python train.py --head_dim=64 --parallel_block=true --init_std_qkv=0.0236 --lr=0.0068
MLP neurons of a small language model. Each row is named by its layer, matrix (up: input weights) and neuron, and shows model dimensions 0-127. Each number is 128 + 24 x the weight over its row's rms, rounded and kept within 0 to 255. Numbers have three digits each.
A block is one neuron, or neurons of one layer that tend to fire together. After each block is what it responds to, as a language model described it from the Wikipedia text at the highest values.

L9.up398:149152129097115173155111135153103131056128145142156129099102121165155111099121089165124098098149150173151107123132166114095122105113113108162166161141114143109124148110130115114150098121096084111090101130137160124120142113115107114100149075112071122138098109097124136125145107150127154089145126130172133126125114159096120081143119133125132175155104092108137140075114142129110157137086
L9.up646:144154115187135171118142127172145115145130161139159121127118101121175102136127123138118141172126137130168142102109146102119097112138137114130172164126130183125152141155100123160101185153105110121097148164156110137107161116117107116109131126139165128123095149130113089083143087121141113113163149091178115140115140147141154117115113091115136163151118081109134137069090142101119174172115
Description: Transitive verb before object. Fires on transitive verbs, often the final piece of a split word, just before their direct object: obtained, won, received, recording.

L7.up46:139161138112125123127131140159133131129116192063167121094136114159135100131147121113127114164122118182137140132138153099133158161138143124133119131137146124163167154126103126090116107138128127147138137126121142187091122123106114135067130101131067108114107126142126156112124131146184103151127135140146152102094061116131197129118148120120123108132116117117109116090092136137123132182135
L7.up302:134125128099126146125104130113119128139188140149137141140119150148159140148100165107132124162141081140148124156083158148151162152175109149165131129149129135143117095101105136106117121104087096154134107134130161162114154102138111142117137095096128119123126090103057093132144093127091095122142169110160126134132139162125150118163110089106165150136114059107111138095107116130132146167108
L7.up901:133126164096089150086153121155079144081104122138122162151118134104143131139173149138163118152102095095112116135138153121196142140123143163134120154134122146128105144112106115120118131062146138135179127111119179138065127153100121104080120115107135107125083157157152130144133132128159074132142139148166144140099118170130157135142143155124111095136116107083150129108100111171163098201093
L7.up1150:161158110107143130148141117135122129129115125129112135124170159152101147114112140123107122097108132140170121168128118148132118136148176097119126117155137150111119119089053140106097077179100109113112155115136113122130186121141138128168179130127108168162158103073117093065133125128135064176128086133143160142115157133104140156115126148123099129172124117142117089142120115118118115136149
Description: Main clause verbs. The main verb right after a sentence's subject, mostly past tense in historical or news prose, such as announced, rejected, said, or the -ed ending.

L8.up139:148137148108099160135106088146086174138113112114093124156168122148170128135140099152112126132107098138109109122117145135102142102133056116090118148125127130120113103113101128133112132118152147111179154141113132129157126142143098143131123113125155103101130126090077107121118114114099171163102154152134083123100153114126141156128145133114136065152130113103118086103126132129111138129160
L8.up246:157148151149125133154110123110124081140100137144187105178141130114104103088123152144094114115109145134165105143110148144102112121136137116135145127140122157129106118144085180146102167141118099110092099118112124096133129119129170109120168147122145131132135107126133106136157105095114116099138126088143118103117145120128141137126171129135119123108110108135141162148127094094150115144150
L8.up344:140165117148163128174115142109138112135104179118130141135115093109153101152183099091108094159123122174148135135133118124116160103099145103131177142093170136125155127121091134152137124105087122156116140141148130168108116173105090111124153150131084135118148069137103141093106162135101117086157146115147143094089145106100165154142150109167138138074111129147103150110073118159119106118135
L8.up534:167170119139159149130139145142154124144127127071111121138109112126100081143106112139156116118123136158175107083186141124117096157121106122134169124153133135161131113116113149123140151101095064150127165161123115137116142094153121164129140086133130172120140161134109135073149154133133137103133144131196133125122156156106143154102183138151124082114089144119136130073150136136120127134106
L8.up799:151158128137108110090119120141130163118115188104094116131127123128121128148110146102145124155139131148129128148129171104148117098140133123134190150144154152137100178117137135134122112132111133170113132117141100120157122133122117152148129129100155105159151108122133170120135109140141083156128104135171115093081094128097146104101154157118142116101110158126134153118096129127079102145090
L8.up845:095133094127166169151108108137130115143119097141120094183108108109107073124100160127122145106106148121136063124123129129164125128161142124130128128115151123155127143153102125138132112133104139140136150130178109125127136140132104079154132139147150137148107080146151154107128168140118126169096136132151135108109100174105139133123103147106131125117188137115150136106138159128129100125167
L8.up1221:135161117079113090101096135151142130110146127124096095128131128149130141143164127101112137120136090153159121111169179110144147143109116142122173124126119093116169143129107162130138143106134115150129137101151140120111171154114122124124123155070110146125121106120098131106110159131107153143167139107121122094116105142108156154129139127092114117120109109113135097152154112086108121142131
L8.up1487:161174154106118124138126114131136090161126176084140139094118162152132074125164152088133154118113132140145171128150120113100119119113085152146161102129140136152136131129136114168102116108167173153123167121102161088114136161099163146127145135104144133090136149123080123135128179122154149160106142097131092110114044120087150133138142111128083127101120147136079142113127127124091117130151
Description: Verb after sentence subject. Finite main verbs and their inflection pieces right after a subject, often a name or pronoun, in encyclopedic prose, e.g. was, is, hold-s, achie-ved.

L7.up175:122126153156134148100160104125128096124149132112129139152154132174121114128161125143070097119087140112141135120142144158194117103182083168108103125120140103149107123146090131158108132163118111115126091110140094136156132125141088149100135121095120117156123115107144108099096128149127075145074134147132150155149136107106165158159138140104133149165084132118109103118120140113128127102122
L7.up221:135118115114117167157111107116110132107128125120186150112129150110133161144133187081155146081107147123084082153174133097107146143114134132151103123165106100131157157134115105098129148130152128091130110141120119138126136111131082125109154144108136129140158102096141128141147131130119157141139115136116097116161118141169101099167140126107126119114132133110101117145148104145112115134127
L7.up341:155171086111140132105126121115123122115130105099128134131134115131106127109121114127119166143107114120120128144094167146160163139152158099139098120122085124102135163177113131112131107153135202126085137174136123142130168126115096123141137191165136139126177127130117134150112145114141162132137090166148101121139130135130151118150139123129173116149126147107113119081126094131151119123127
L7.up1462:145165085162100096113097132096106143094116081143128150090117130156102108101172147107116138162097108105123160133107150174141143109119120127088088147121093142129134128140116088167084114142108150134112136140182140137168099137109128136106145099142127145092075129115106168135176128112125086127107133145105126149105078161124127152165109128149124129127122135128127132165171118155124114113138
Description: Word-opening fragments. First subword piece of a longer word, often a word's opening letters, e.g. Ch (Chris, Chakras), re (reach, rejoin), b (badly, burning), qu (earthquakes).

L8.up130:159110124114128126094140146110107151113152115090144160190094138095142152107121139157145125136136133081091134160129082126130131124190087121162122124111101143116140146150142171127127127126102110092122123078157122174134088153179142134106140124122145148165099098130138125117122142145117134146130127104153124150156104110136148140110108126085112135133164102114036125155144128134154149121131
L8.up142:149146097152161168101149133133107118138122091126122138075134092104147153120098085114158140090141139104110135112137122132134115126119157116129155140125183151136136093126102148109115107137125107129090084114136125129147123136127126148085128163128119127135133126108128096127142138120086116112119118189137129149104140109131121099205129121111115136150131127111166121102117135174107100127153
L8.up348:145167106121104143134152137088153111116124123147141105106120111112101107102135122121099124120139153156116107128124139121120175118134150125153132152089159151160103123157124147102111105066141161153091106131157129134128150092132099162111097151101141121172134145133139082146154151197137149156172081118159132141138115103131149118116115120167151133159140096138096136115125142135161159123159
L8.up468:168091125126147135150117166089126112101113117110141133118142131138116152166104108098091148159147170134160120129106105140093133141162144130107141136075144077127137108120127099088132132114099133144159141122095107144130098101105122131104156121134119118141141138149149117111139142184130109124136125123164143094150137127140112143137100086129106113126148118150086115126126098084169135099128
L8.up503:108135102154132105182139110158087107119114152134158146123119151103116152139167132096144142149130150139174147134115149141088108187170114143135143169138111125169158146119081097111079142116121099146114090159169100117151134118114126116106141123158113150135112187084124134137088150129136120114131103139116130136124130103126105113177146156109146108105155126133115157100104118109161160130101
L8.up591:109144110151144116142116134124122161138126123150123161122073170132153099134131121153179096102148155114150175162130160115098126147168135107128140122133094159159115110126091159166127140126112119149102156122178098156110162154090128120119140143137116143131170105179140130148134153138151143168101114101133129121143141133084139114156174103147134146152139111088111158101072128095151166121124
L8.up1367:155085104118120136103130131086096144150136108142142145108099114093097122164155123119143177155141124134105099170122095110132143133135094084162167107120142186118161155158168132112149183129140131096121147130141148147114139155146137106164104172152122114111101157119088165127093176136155165141133106134117153147129162155132140135125140135139076139111146160095130128169098124071090131137108
L8.up1417:165122091117141109143151117135138116121112141121154187124121127098163164172107134146126103123120105097128145160132119138093119122104152105170110106130108220125148133149113113132113168137140129130147136141176102087189119128138135094181132144110125146150160122143151138127076176093121156113130179134140142093142112140107106120170130121100105125109156148121084132156093138128182111114113
Description: Km in density units. The k of km² after a slash in infobox population densities (127/km²), plus odd one- or two-letter word-start fragments like g(ilded), g(rabbing), cl(ass).

L9.up16:178133134146159105137151114098132134133136132124151164113118116106113128141110072095110137099156152111109144119124091189129152113129120129136100146108117123155102112117115126136121122152169110121153127113172162085101106161146107138111162091137138093105122136065181162157089140148192117137150156166160129108091093146159106098141160124113122118131099085167133157165134121120131144137128
L9.up101:137144120163131115138100095110106144129140130142154148100170144110080130119136130112161112129123126153125137144121127145120098121117112116104133144137162145120103152151110173112207159139129115121136109132156176105158105109136161108120146141128137163154148103080153126183153131145143139142125108127119106108124105125089158111083148115142156128105101114103119133132117118109119142149130
Description: Initial G or B letter. Single-letter word-initial pieces G or B (sometimes g/b) that start split-up names and words, such as G·hana, G·oodbye, B·ogdan, B·ollywood.

L9.up450:144155099124105099154124141160107133098141140135114128132121189109132178151129118111154149121133115159114184109078120111116109150146095117095128123146124126149148111157142143132108126109119062171168127113110153114128113098093134094136061145140128127138152114123120133112113142118138137165157114116095143127090112162126153135120150099130096139101099118154131104098141097137135113126150
L9.up512:166171133123128133141151135137140105143140173113122110133129129102123083118147140098130139154107145147129127128102137097145118106123108126156172156125168157107141130120114138129119131143092081136181124150179163152135139126123119091130150146150113112130160111158082127081131110113145078131143107115164153110091077119103172123106106151131121131101108110128141104095094083121109153081117
Description: Verb after subject. Fires on the verb or its first piece right after a subject, mostly is, was, are, were, plus split starts like h(it), l(ook), H(ave).

L8.up413:106140176139116145146132123145110132152110174120126174110121164092168136102091160091101120091116124101093128126134123135149140138134122155097160099133108111136122113117125168143144104121120080154134160108090133077120118083133147124108147140112156118170147120175148124099124152118158130123116141136121152147117148111146104121159091142131114130085104121120091130125123135132160121210122
L8.up428:101122142113121094146124137115129127139129104124128157074078116116107134102139126143145112112140098115098129132112148144158150095150135168130103098103144132115134107094115158124143081072116108150151129136161116127119120139109094133173131122149084115141140138181112127133121103125137099167133129069115123105108152143120096117123131133135118134120162166144108152121161152119164161124098
L8.up662:133136149120137120150127122155141132133112084108087105113174128074151161138132123096140144101136110133154117156130130140104137092119141105113123131079126129147114128124135122104136110123089092124124113182122116141159062130115152145104165106114099117146094104148087137080153127155104089150081147113114113163139113095088171137137128124148111154087178123137133140183128103152131136137147
L8.up761:134150122110138150117142116132112131135162113114126123103173139149179169158145100131125118137137149119117126130096111106098117141122148138116068125082109080136124101101132132100125099090106134104094168124117100086127145216119148077113092131087131094121106124184103112114132117089118121104113159115106109091135114151109131145149116135149101155117144146099139184161128112101147102149120
L8.up956:084127104120120165109165108107066168160107114161113108117143153162110149132095140101108120089136154175115125183131119154158146120160128107124137123103087160091133126142068103115130131115105107133133092095148083105097117152105109138161149134150092128104099128166148125133146135104099118129180115093142128136123133133117144156109125189154121122149109097076128120090100111120118131097114
L8.up1107:121141102124125137161179114104128133145119122116115166108113138103113116127100137156151130116146136118104136183110090134124108097114189145142105115121086112128080094147112159101167152066101130157135114171089088145122129119146116153104114117127127136093140152093082144134090136091164129137119104143116123078125164118140148105162137130163099143119152132107138125141089134134113151169169
L8.up1365:107139112132117087153112141144132140131192122122067141178142133144132152123118136107116096127138113106123126145140128109119121118161129148123126155142144104149132095148098132092179144122120164144119111107085080109101140144097103096135113206132141127114121139127095080125119154140107081161158154145156146134111145175129112138133142112139094140103143134078126118145074144182149100166112
L8.up1514:105132135129129159131119129112078174176113097118142115080067121133145131132137119132113170111112062114091120136145114162154171129129093125128168164142128120135083108102149145128132167125117128179065144143111124075135130117129129108102131141120135125133133134187125131146154152116093177127105101081070138139086135156113136126122140126163138130122090142107152126123130125120135112114130
Description: Person-noun word endings. Final subword pieces that complete nouns for a person's role, job or kinship, such as attorn-ey, pri-est, surge-on, stepm-other, sec-retary; also a few other word endings like zeitge-ist, should-er.

L9.up901:123120140096113166166123143116122127140129120150123129122129132146137165158112162122172177114137130130123129167126123176136112116112148140104125136117145130150087110118132124076093092115134120124130141142112150141120128132129153151170110138095135117115147151130142122106123135127102092162125127135131126146111164098138161154100077141153130109141176141131153120150129149163149115176132
L9.up1100:123149134129129157128147121096145125144141117129159115096154131101122154101122194107139141094158089135130134091131125127121154089117197145111170095121098072118139101146100165129135108126110112119117142151113134077128093153153133176087109125141103149128120126108121112085120172132109139082135158111164133134148112109109128170129117098178113093098158127115152142128148141140140129118149
Description: Occupation noun endings. Final token of a person's occupation or role noun, usually right before a name, as in guitarist, filmmaker, footballer, novelist, reviewer.

L7.up62:149140181120125137081145128159133124158160179142130128136137148128164124116103137129067102151118162145174090136119167127123135124138071123157150151123123159157128129121116151127141160128085114136107088150105108140095157131100115110104153128129118088156149078158098074132143118137156119113164120143193118099114115179148156118147108121121109113146104059115115111103129164154140171137071
L7.up444:124143123128134158131102114132112134138131167147073141126128110118166126134145154112115147129074145169162145156142140155119104115134096120124185155120109141153112126124111093134161138136091121152116130138134127140098146175118178112088161179148117118148131138167107138103110085161116117110185133135135102144114109122141154126108111110110095100126105126124125129092117153130137151166162
L7.up624:142116173112156129147106144122116116120116160108144103115157110176130117150124120139074158189136155134152124144130117125115072158158136111098162153111115128143122106117093104128116132130094135133121186143148147116142147090152112124128109126125184135158151096159130113098118129100134100085157132099145114151132150164071146095143139127154123111165112114106158132152126122146123150128141
L7.up1390:162168104142121157131117149125103113113161198116128139135115170121168094128106104053107122133134133136179090166130158132166107141126094147149144148122137130152115114132092145156112143113088104152117132158122144141090155090101118101095148157146118132141131082145106123121148132126123097121184157120137107115092143136116145099140180111098131123089151113130115139074069124099101141122113
Description: Verb-completing word pieces. Final pieces of verbs split across tokens, often inflections, in running prose, e.g. f-ile after to, reject-ed, end-s, push-es.

L8.up557:156133127164105155150107100109156126148117127129148108118097158160125105107113138084103118145085162154122071160146098134100148087110131105119108145126175130149149069112134108139124094158116127108144174123115130138123122111133108062112154130133084148112127130140101124086127112140147098141135129152162122112107111125102138169116111112132135090152119123124137114096129083120123096211083
L8.up615:151144133110116115131143127138142104152126228102151126113132148117152081115127109068132143132106080186118129145133138121136122102147112121165141159115109114150104125080116147149096141120124117178140136115109097174099126148106122146112135141109094117111140109189161118122094126168162088143161150128175111134120091148113187115157155128149089087133078112181105101094125115158122158182112
L8.up660:113109108184107107170135103145117126161165171133139139172069147128186113149151103085102114128134119137136112156122159163136157142145065138159147101135147125123141117125126172156132117137114129170121122167105096140121151141146132130143073170094165144137129116133105113085130131130122118093158122101149123127094166161109143089142152120106108134133103103088094137089126111073147173142100
L8.up670:153150145116136135157155153108084125110146161100121133108111176125162081127080137184083092112075132137144159164154158135127133084118114127092127149143121170124183128092124109107112090175164129115125124099146136137125156135141085162132140121139137099072122095106079154113099141146113118150142163112125127135106133105122100137128141125115093124139094107137110134084109128147117097102135
L8.up687:165131140153172143108162165130132122155157198144104145110100115124160121118119133092087111145125144141119134118093128149141146083118117132141145150141151140159103130112144117166102112162100144130130152188094115139087142144085121114109118147097155087126107094179086063092119107109147137111147149128184152126135097118108149146112102099111096125071129098135132125128087131117155150132140
L8.up693:149127126158094135116125113125129132141112101120146142133135108152131121119131134066103112112129167115158116114097136085135134120110159113177154115096101094150130135127138094122071115134148119145099162150151147163119097151120136114118110165109146170109155116139164171111120121188164160107164134151164115124126133146118173168160108099127129118097135079140080132071105123130105115151104
L8.up895:129123141120140143134095143160086189139131178129125117096117176093195140090167139121102128103165124173091144101153098120126151102128133113098151127142114139144154130146138128135110122144132133144146132142168146142108135092080128115141165141133109090156101081185140123100102103118095100078163110154159129153122096085125112107108079108114147076123087140106154102113098145134105120133092
L8.up1491:181127153153151136112153152124144130134136175100130148155140139132129107094102105107140116141167076174085118141112119122102153117125110158163101142098129145110118108125133160154150143134122115119090120127131146151093149102090140115096127122149123117119143114120128095141121128095165119133115139070141084152122096131141128147122151104136111097137111116131128098116144114099163126179103
Description: Main clause verbs. Fires on the main verb of a clause right after its subject, mostly on the inflection ending that completes the word. Examples: affir-med, reject-ed, susp-ects, find-s, the race started.

L7.up112:086153123113115148153164082158122107113151094116125111142094114128101171131137137136152108121150155118092100135112112189133139137137120119110107123106104100110119133141133104116112144114181113131107121127092115136158120126153159116168110089137138156107099130166108100134122144160150120151100148167124166088131113166137155188106097106132117189109126098141141140149143162127112127158135
L7.up128:145130143158063146128115135155132116123140108112110124136094146150107142095157102129149146150168112123149115112064176123092129135203158166100153109100152139135119094130130113135143121099095087117125134105065134113152121113105187143128146142146139090150108139168128128109107141107130148115121130130147143131131129107142162138161133139185097122106108165174159139159135155106148151129098
L7.up826:142092086143088156158170158106083101130138145135120139130145153132139132159125089174115103091147149142067121110110112156154142126120112133091139162114117125148109082098149129106120100110134102127127137105111135146143094097130111122140143146112122086138120112110117113149188116124122093116129118144128110093111151126112113195175167145156119125138160179163147120149137122112103114199119
L7.up1266:091129142098136158137091120168133139125153115154124111110151119152128174117122127143162152094127142069114113121122142149124140081081072096087131140122119107109092130130132141104124100111137126143193168156114101128115087149101119127129118140121149094114141114129092097128143146115109101144152119065107149164064126160132098144169102180161132166121172142115142099131125085103145126155154
Description: Person role nouns. Final piece of occupation or role nouns for people, often completing a split word in biographies, such as profess-or, lawy-er, botan-ist, footballer.

L9.up767:119167140150103151146145109151137175099140117064031100134135157168098133113116099113137133092089130109096122143146104144125107167141145178171132126120140128147111133116097140117148074115116112099125156109147134115132095177157122125113128130092169126121093147158122123137133145085134083156114164149126118098100092090164119138121107143104119124081153135172148139172131131115133101137112
L9.up1193:109163101135098099160079091108143140174117067104136149155111131130150120137134086105141129158112071096126128104125145134104173149123165106106121099105115115140130100156115136118127110177135123146116145134141118144107151124161126078161156116136098100143086122122129153126170121109122113112137119156158101116083165117158155132146157117126108107127123105127095123154117088201124113133175
Description: Word-initial capital B. Fires on a word-opening B or b token, mostly capital B after punctuation or a name, as in Bishop, Between, BBC, Back, Benton.

L8.up115:130097133117144133115130137117135122153103151183135115113132143118092129141132107134104124098117111136139133140185101121108131102150110135149135118147109134089141163113115134122127152108171129184126140181130118085106154099117149131149090172116122085115126104123146124155121176171142131134126131116120116125137155135093099086125107144092128172117108145126103147144149102131155129134100
L8.up532:123153139098132123156127073095138168150100118165083103112121130123096173104127089113131132115143118103130177136096166163124111190114121102154118121135124143150110112121115161135197107082141130112145155124110164127151135100179154122120110114149094147116118143145103131146134137104122130131130157108175179094115094150146068143115124140109142128146098109116127177136110163128129129109135
L8.up784:125104118131119140123120116153155145163114118104149122118137155164131143133135161087170117130104090112112108154111120102117164135174141089104128156150157141108089130099155116131119147102113117100139123119123106134112155151070127160119122123215146164104152096111171124161139136146108114105151093116091133174121071145176091136107139116127083175128139136133159132147140170148133151158123
L8.up863:101152131171076150109137146105101141144107170146148109139160101190116135152118083091129144112166111143115172132117162173149131127131136119122136155157140116150119178159153109162110105149092132143111094094157144136099131098134126128121115100141134090127144104093123133114145145134121106126161110156125128137141117082161152150120134098167097154096062109112126148122154132114107127095129
L8.up945:154168118127107137149166113109132149130181133146091145140116128138147142118163120181092141112190111133103098094122154136090123164133135078138116110072129123139120130159153150166068118146104148138124136105118129089114131128123158103117115137104189109129101135102144126112107133129108135109103123148112181094140140150152139119137155124066109136104114125150128117116096139140149162114088
L8.up1085:122149066157149094150108111117154159150150121117139135121136121141114097123160109091090150136132135142103119130121066168104136160116143130157092114125113131114134109125061137133127095143106126078120145050113173125166156111115128116132096109185122113087119114084133130136144117122167118123129113127186130149178129162177103118157129131127135144161097113106114143126111125151139132144141
L8.up1130:160114149112139110140121085123110103147146179138144128091123135113123098140121091077137129114117130106130128132099099113087155124137177106099149138112146142154093171129104147159145101114115146148124127121104133092135146127113129126155145125110134110122159192116143130140164130119085132100160183104142162149149113138127105123107152143121096104132089110144107156151105118071148135129157
L8.up1198:101120141121111148191090160109099088123146139108125128114154123143099112105109148110114133067128092122102133098100136164122132143183123101089136109144144109140104107149121149154133097122133110113160126138154131133182166095135075140117136097134125088155155119162137094148142138107096139113142147149186152129170103130182146107105160137116117138141133127112108148138122150087181124119126
Description: Word-initial B fragment. A word-initial B or b token that opens a longer word split into pieces, mostly place and proper names (Balkan, Bengaluru, Bronxville), rarely for- (foreign, forest).

L9.up652:129112146122133168172079145125132144117140167116134119116108121106169119123138125117140151124130145128108120104124132170114112147121119105090161124166167139127113150104134110090097119111133115118127153131108083127135177128138143109112103136121168147139109139167116126098157133145091128079140078116150118140144107147141117130130129135107190143152162164104111098124115118150099083110105
L9.up851:107123169140129138127127149117104129138141135101171126096136165141102153111135145145104108115112112092085116118135170146146147105109133090103122132130141153126143112107145090157131146105107141162132126126156097121092172087109144156116112077130129139160152106163126121109107111115132143146118113133118164142118085163133115097114154120149152086120130133144103143130108111152133151088094
Description: Word-initial ch/st pieces. Fires on word-opening fragments ch or st (any case) split off from the word's remainder, e.g. ch|oose, ch|allenge, St|orm, Ch|airman, St. Agnes.

L8.up59:143118099133093127131149128089142144133131123160107130098146106112055153156173110133132123162152129114113157144125138135121129157169144100129140109081137131153117170109156112050132125150094163105099127134158139113170138118086119112099111117098112145141104121142123142144117128133190141087137092101098087109143162130098174122112188103135119113129107138101106133111127108131141125110098
L8.up377:114138136121143116097101151122103149137115139166135127140124153133120105121120128106159116131146109085143074140083125098138150099147117092079137107108133131100117152115138136112137129161107108148107118150109102118098137153098110121138111112079144133126105108134121119124138161124153086150146111097141157123143107093124202130127117139135130157148127108161151139098089108112119097158112
L8.up777:134136132060144157131151140097125131133117185107175135138098123093147140143084092090139096075142117127140155116187178124140171137119139104096117124143159093076085098152142100127139076136137100131123128151115082153149108132107159094104114135136167140133122103202140134146100133087077143084150122105134150115120090154127127145139113148120128130165142125120130138081122154128128126118144
L8.up1032:116151178063127132129123101137063141167119121117155144104128150120156146157113094145133138092091139164104156103163160113111146114136122114115130146119156142129120121107148126163128098121115113147180150127126121122145140119115159047148124150115161148118133161177109107129132111071172148127129126133089125142130090116144155132159095104101096108117140089156163135068097105136100104160133
L8.up1268:128132152161165147125136160085152093185105102117185146120104166115121128104141137084137162153130073130082157126138125131111081113118128145105154165108133137103105107118118148114135153120121141133140122149156115149155127140131150104123124090098122154147139164157145165146109144139164118116157145117146154112160126115120134187116062126140144090125138146146101152150161122097130160122123
L8.up1414:156107137174135091108124119128146125127116137122183143096119180152142137126121090124143130125146139116140134154156120111139131183146141121118118086053148167107104155129136159118156098124137154135119151100086094134139114123136144109162103137148179114191131095131125161092164130124147103150107118154136131109119135112114124117126083138172160119097110094148134141116125127145196137145135
L8.up1453:129129168164151113122140161109130126137101117124113136117170134125119118153110121101101102144141162151122129095122162124090130118153114112117145153121080168162115139121068127157123133174154111156138112101149120122142130096099122144113129168099123117166102105112166135138102116136154128118167155137151126090110034101071094152161171162093135090160129140120141146137115119145137161147102
L8.up1470:121117116139112138146099153098130158176105126108149104131153139164091126165134150112121132171137135126166148105136142146145122104117115099130138147101082120130120095133119117107105118176127170111119095142157106128146147125116105119131116097106143150087077160155146128131182120099081142134124097120124166125143150151189109114180125153118168106120100125119164138124140127129131133147140
Description: Word-initial letter G. A lone "G" or "g" split off as the first piece of a word, such as G|érard, G|BR, g|rew, g|unmen, in names and ordinary words alike.

L9.up1396:137104091122149143140123151088114089119115142156167123149096093143130161090125144123100109130087132108131106102139101135102155103116118106151106113084133136152126110088171161168139144136112112163114124096114145111122142103127133132205092130148112167094132146110126152140140170110101143099164129132109088113176113164136164110126117094146156086115135133149109131098117123119109126175167
L9.up1522:117114134117148156150144145140134109144127098101125114091120056134121126166130110118143132131110111136136148133156124073117085153150125109111130131138161173137152134164140104122131111119122160122137132120148084107128121129061133139139130127113166161120182170154150145114108144149041135091175106110131152109121110193133097101133101124142091110113143150147140110056134116113145095129104
Description: Units after numbers. Unit abbreviations or unit-word pieces right after a number, often in infobox data, such as feet, km^2, cm, pm, ha.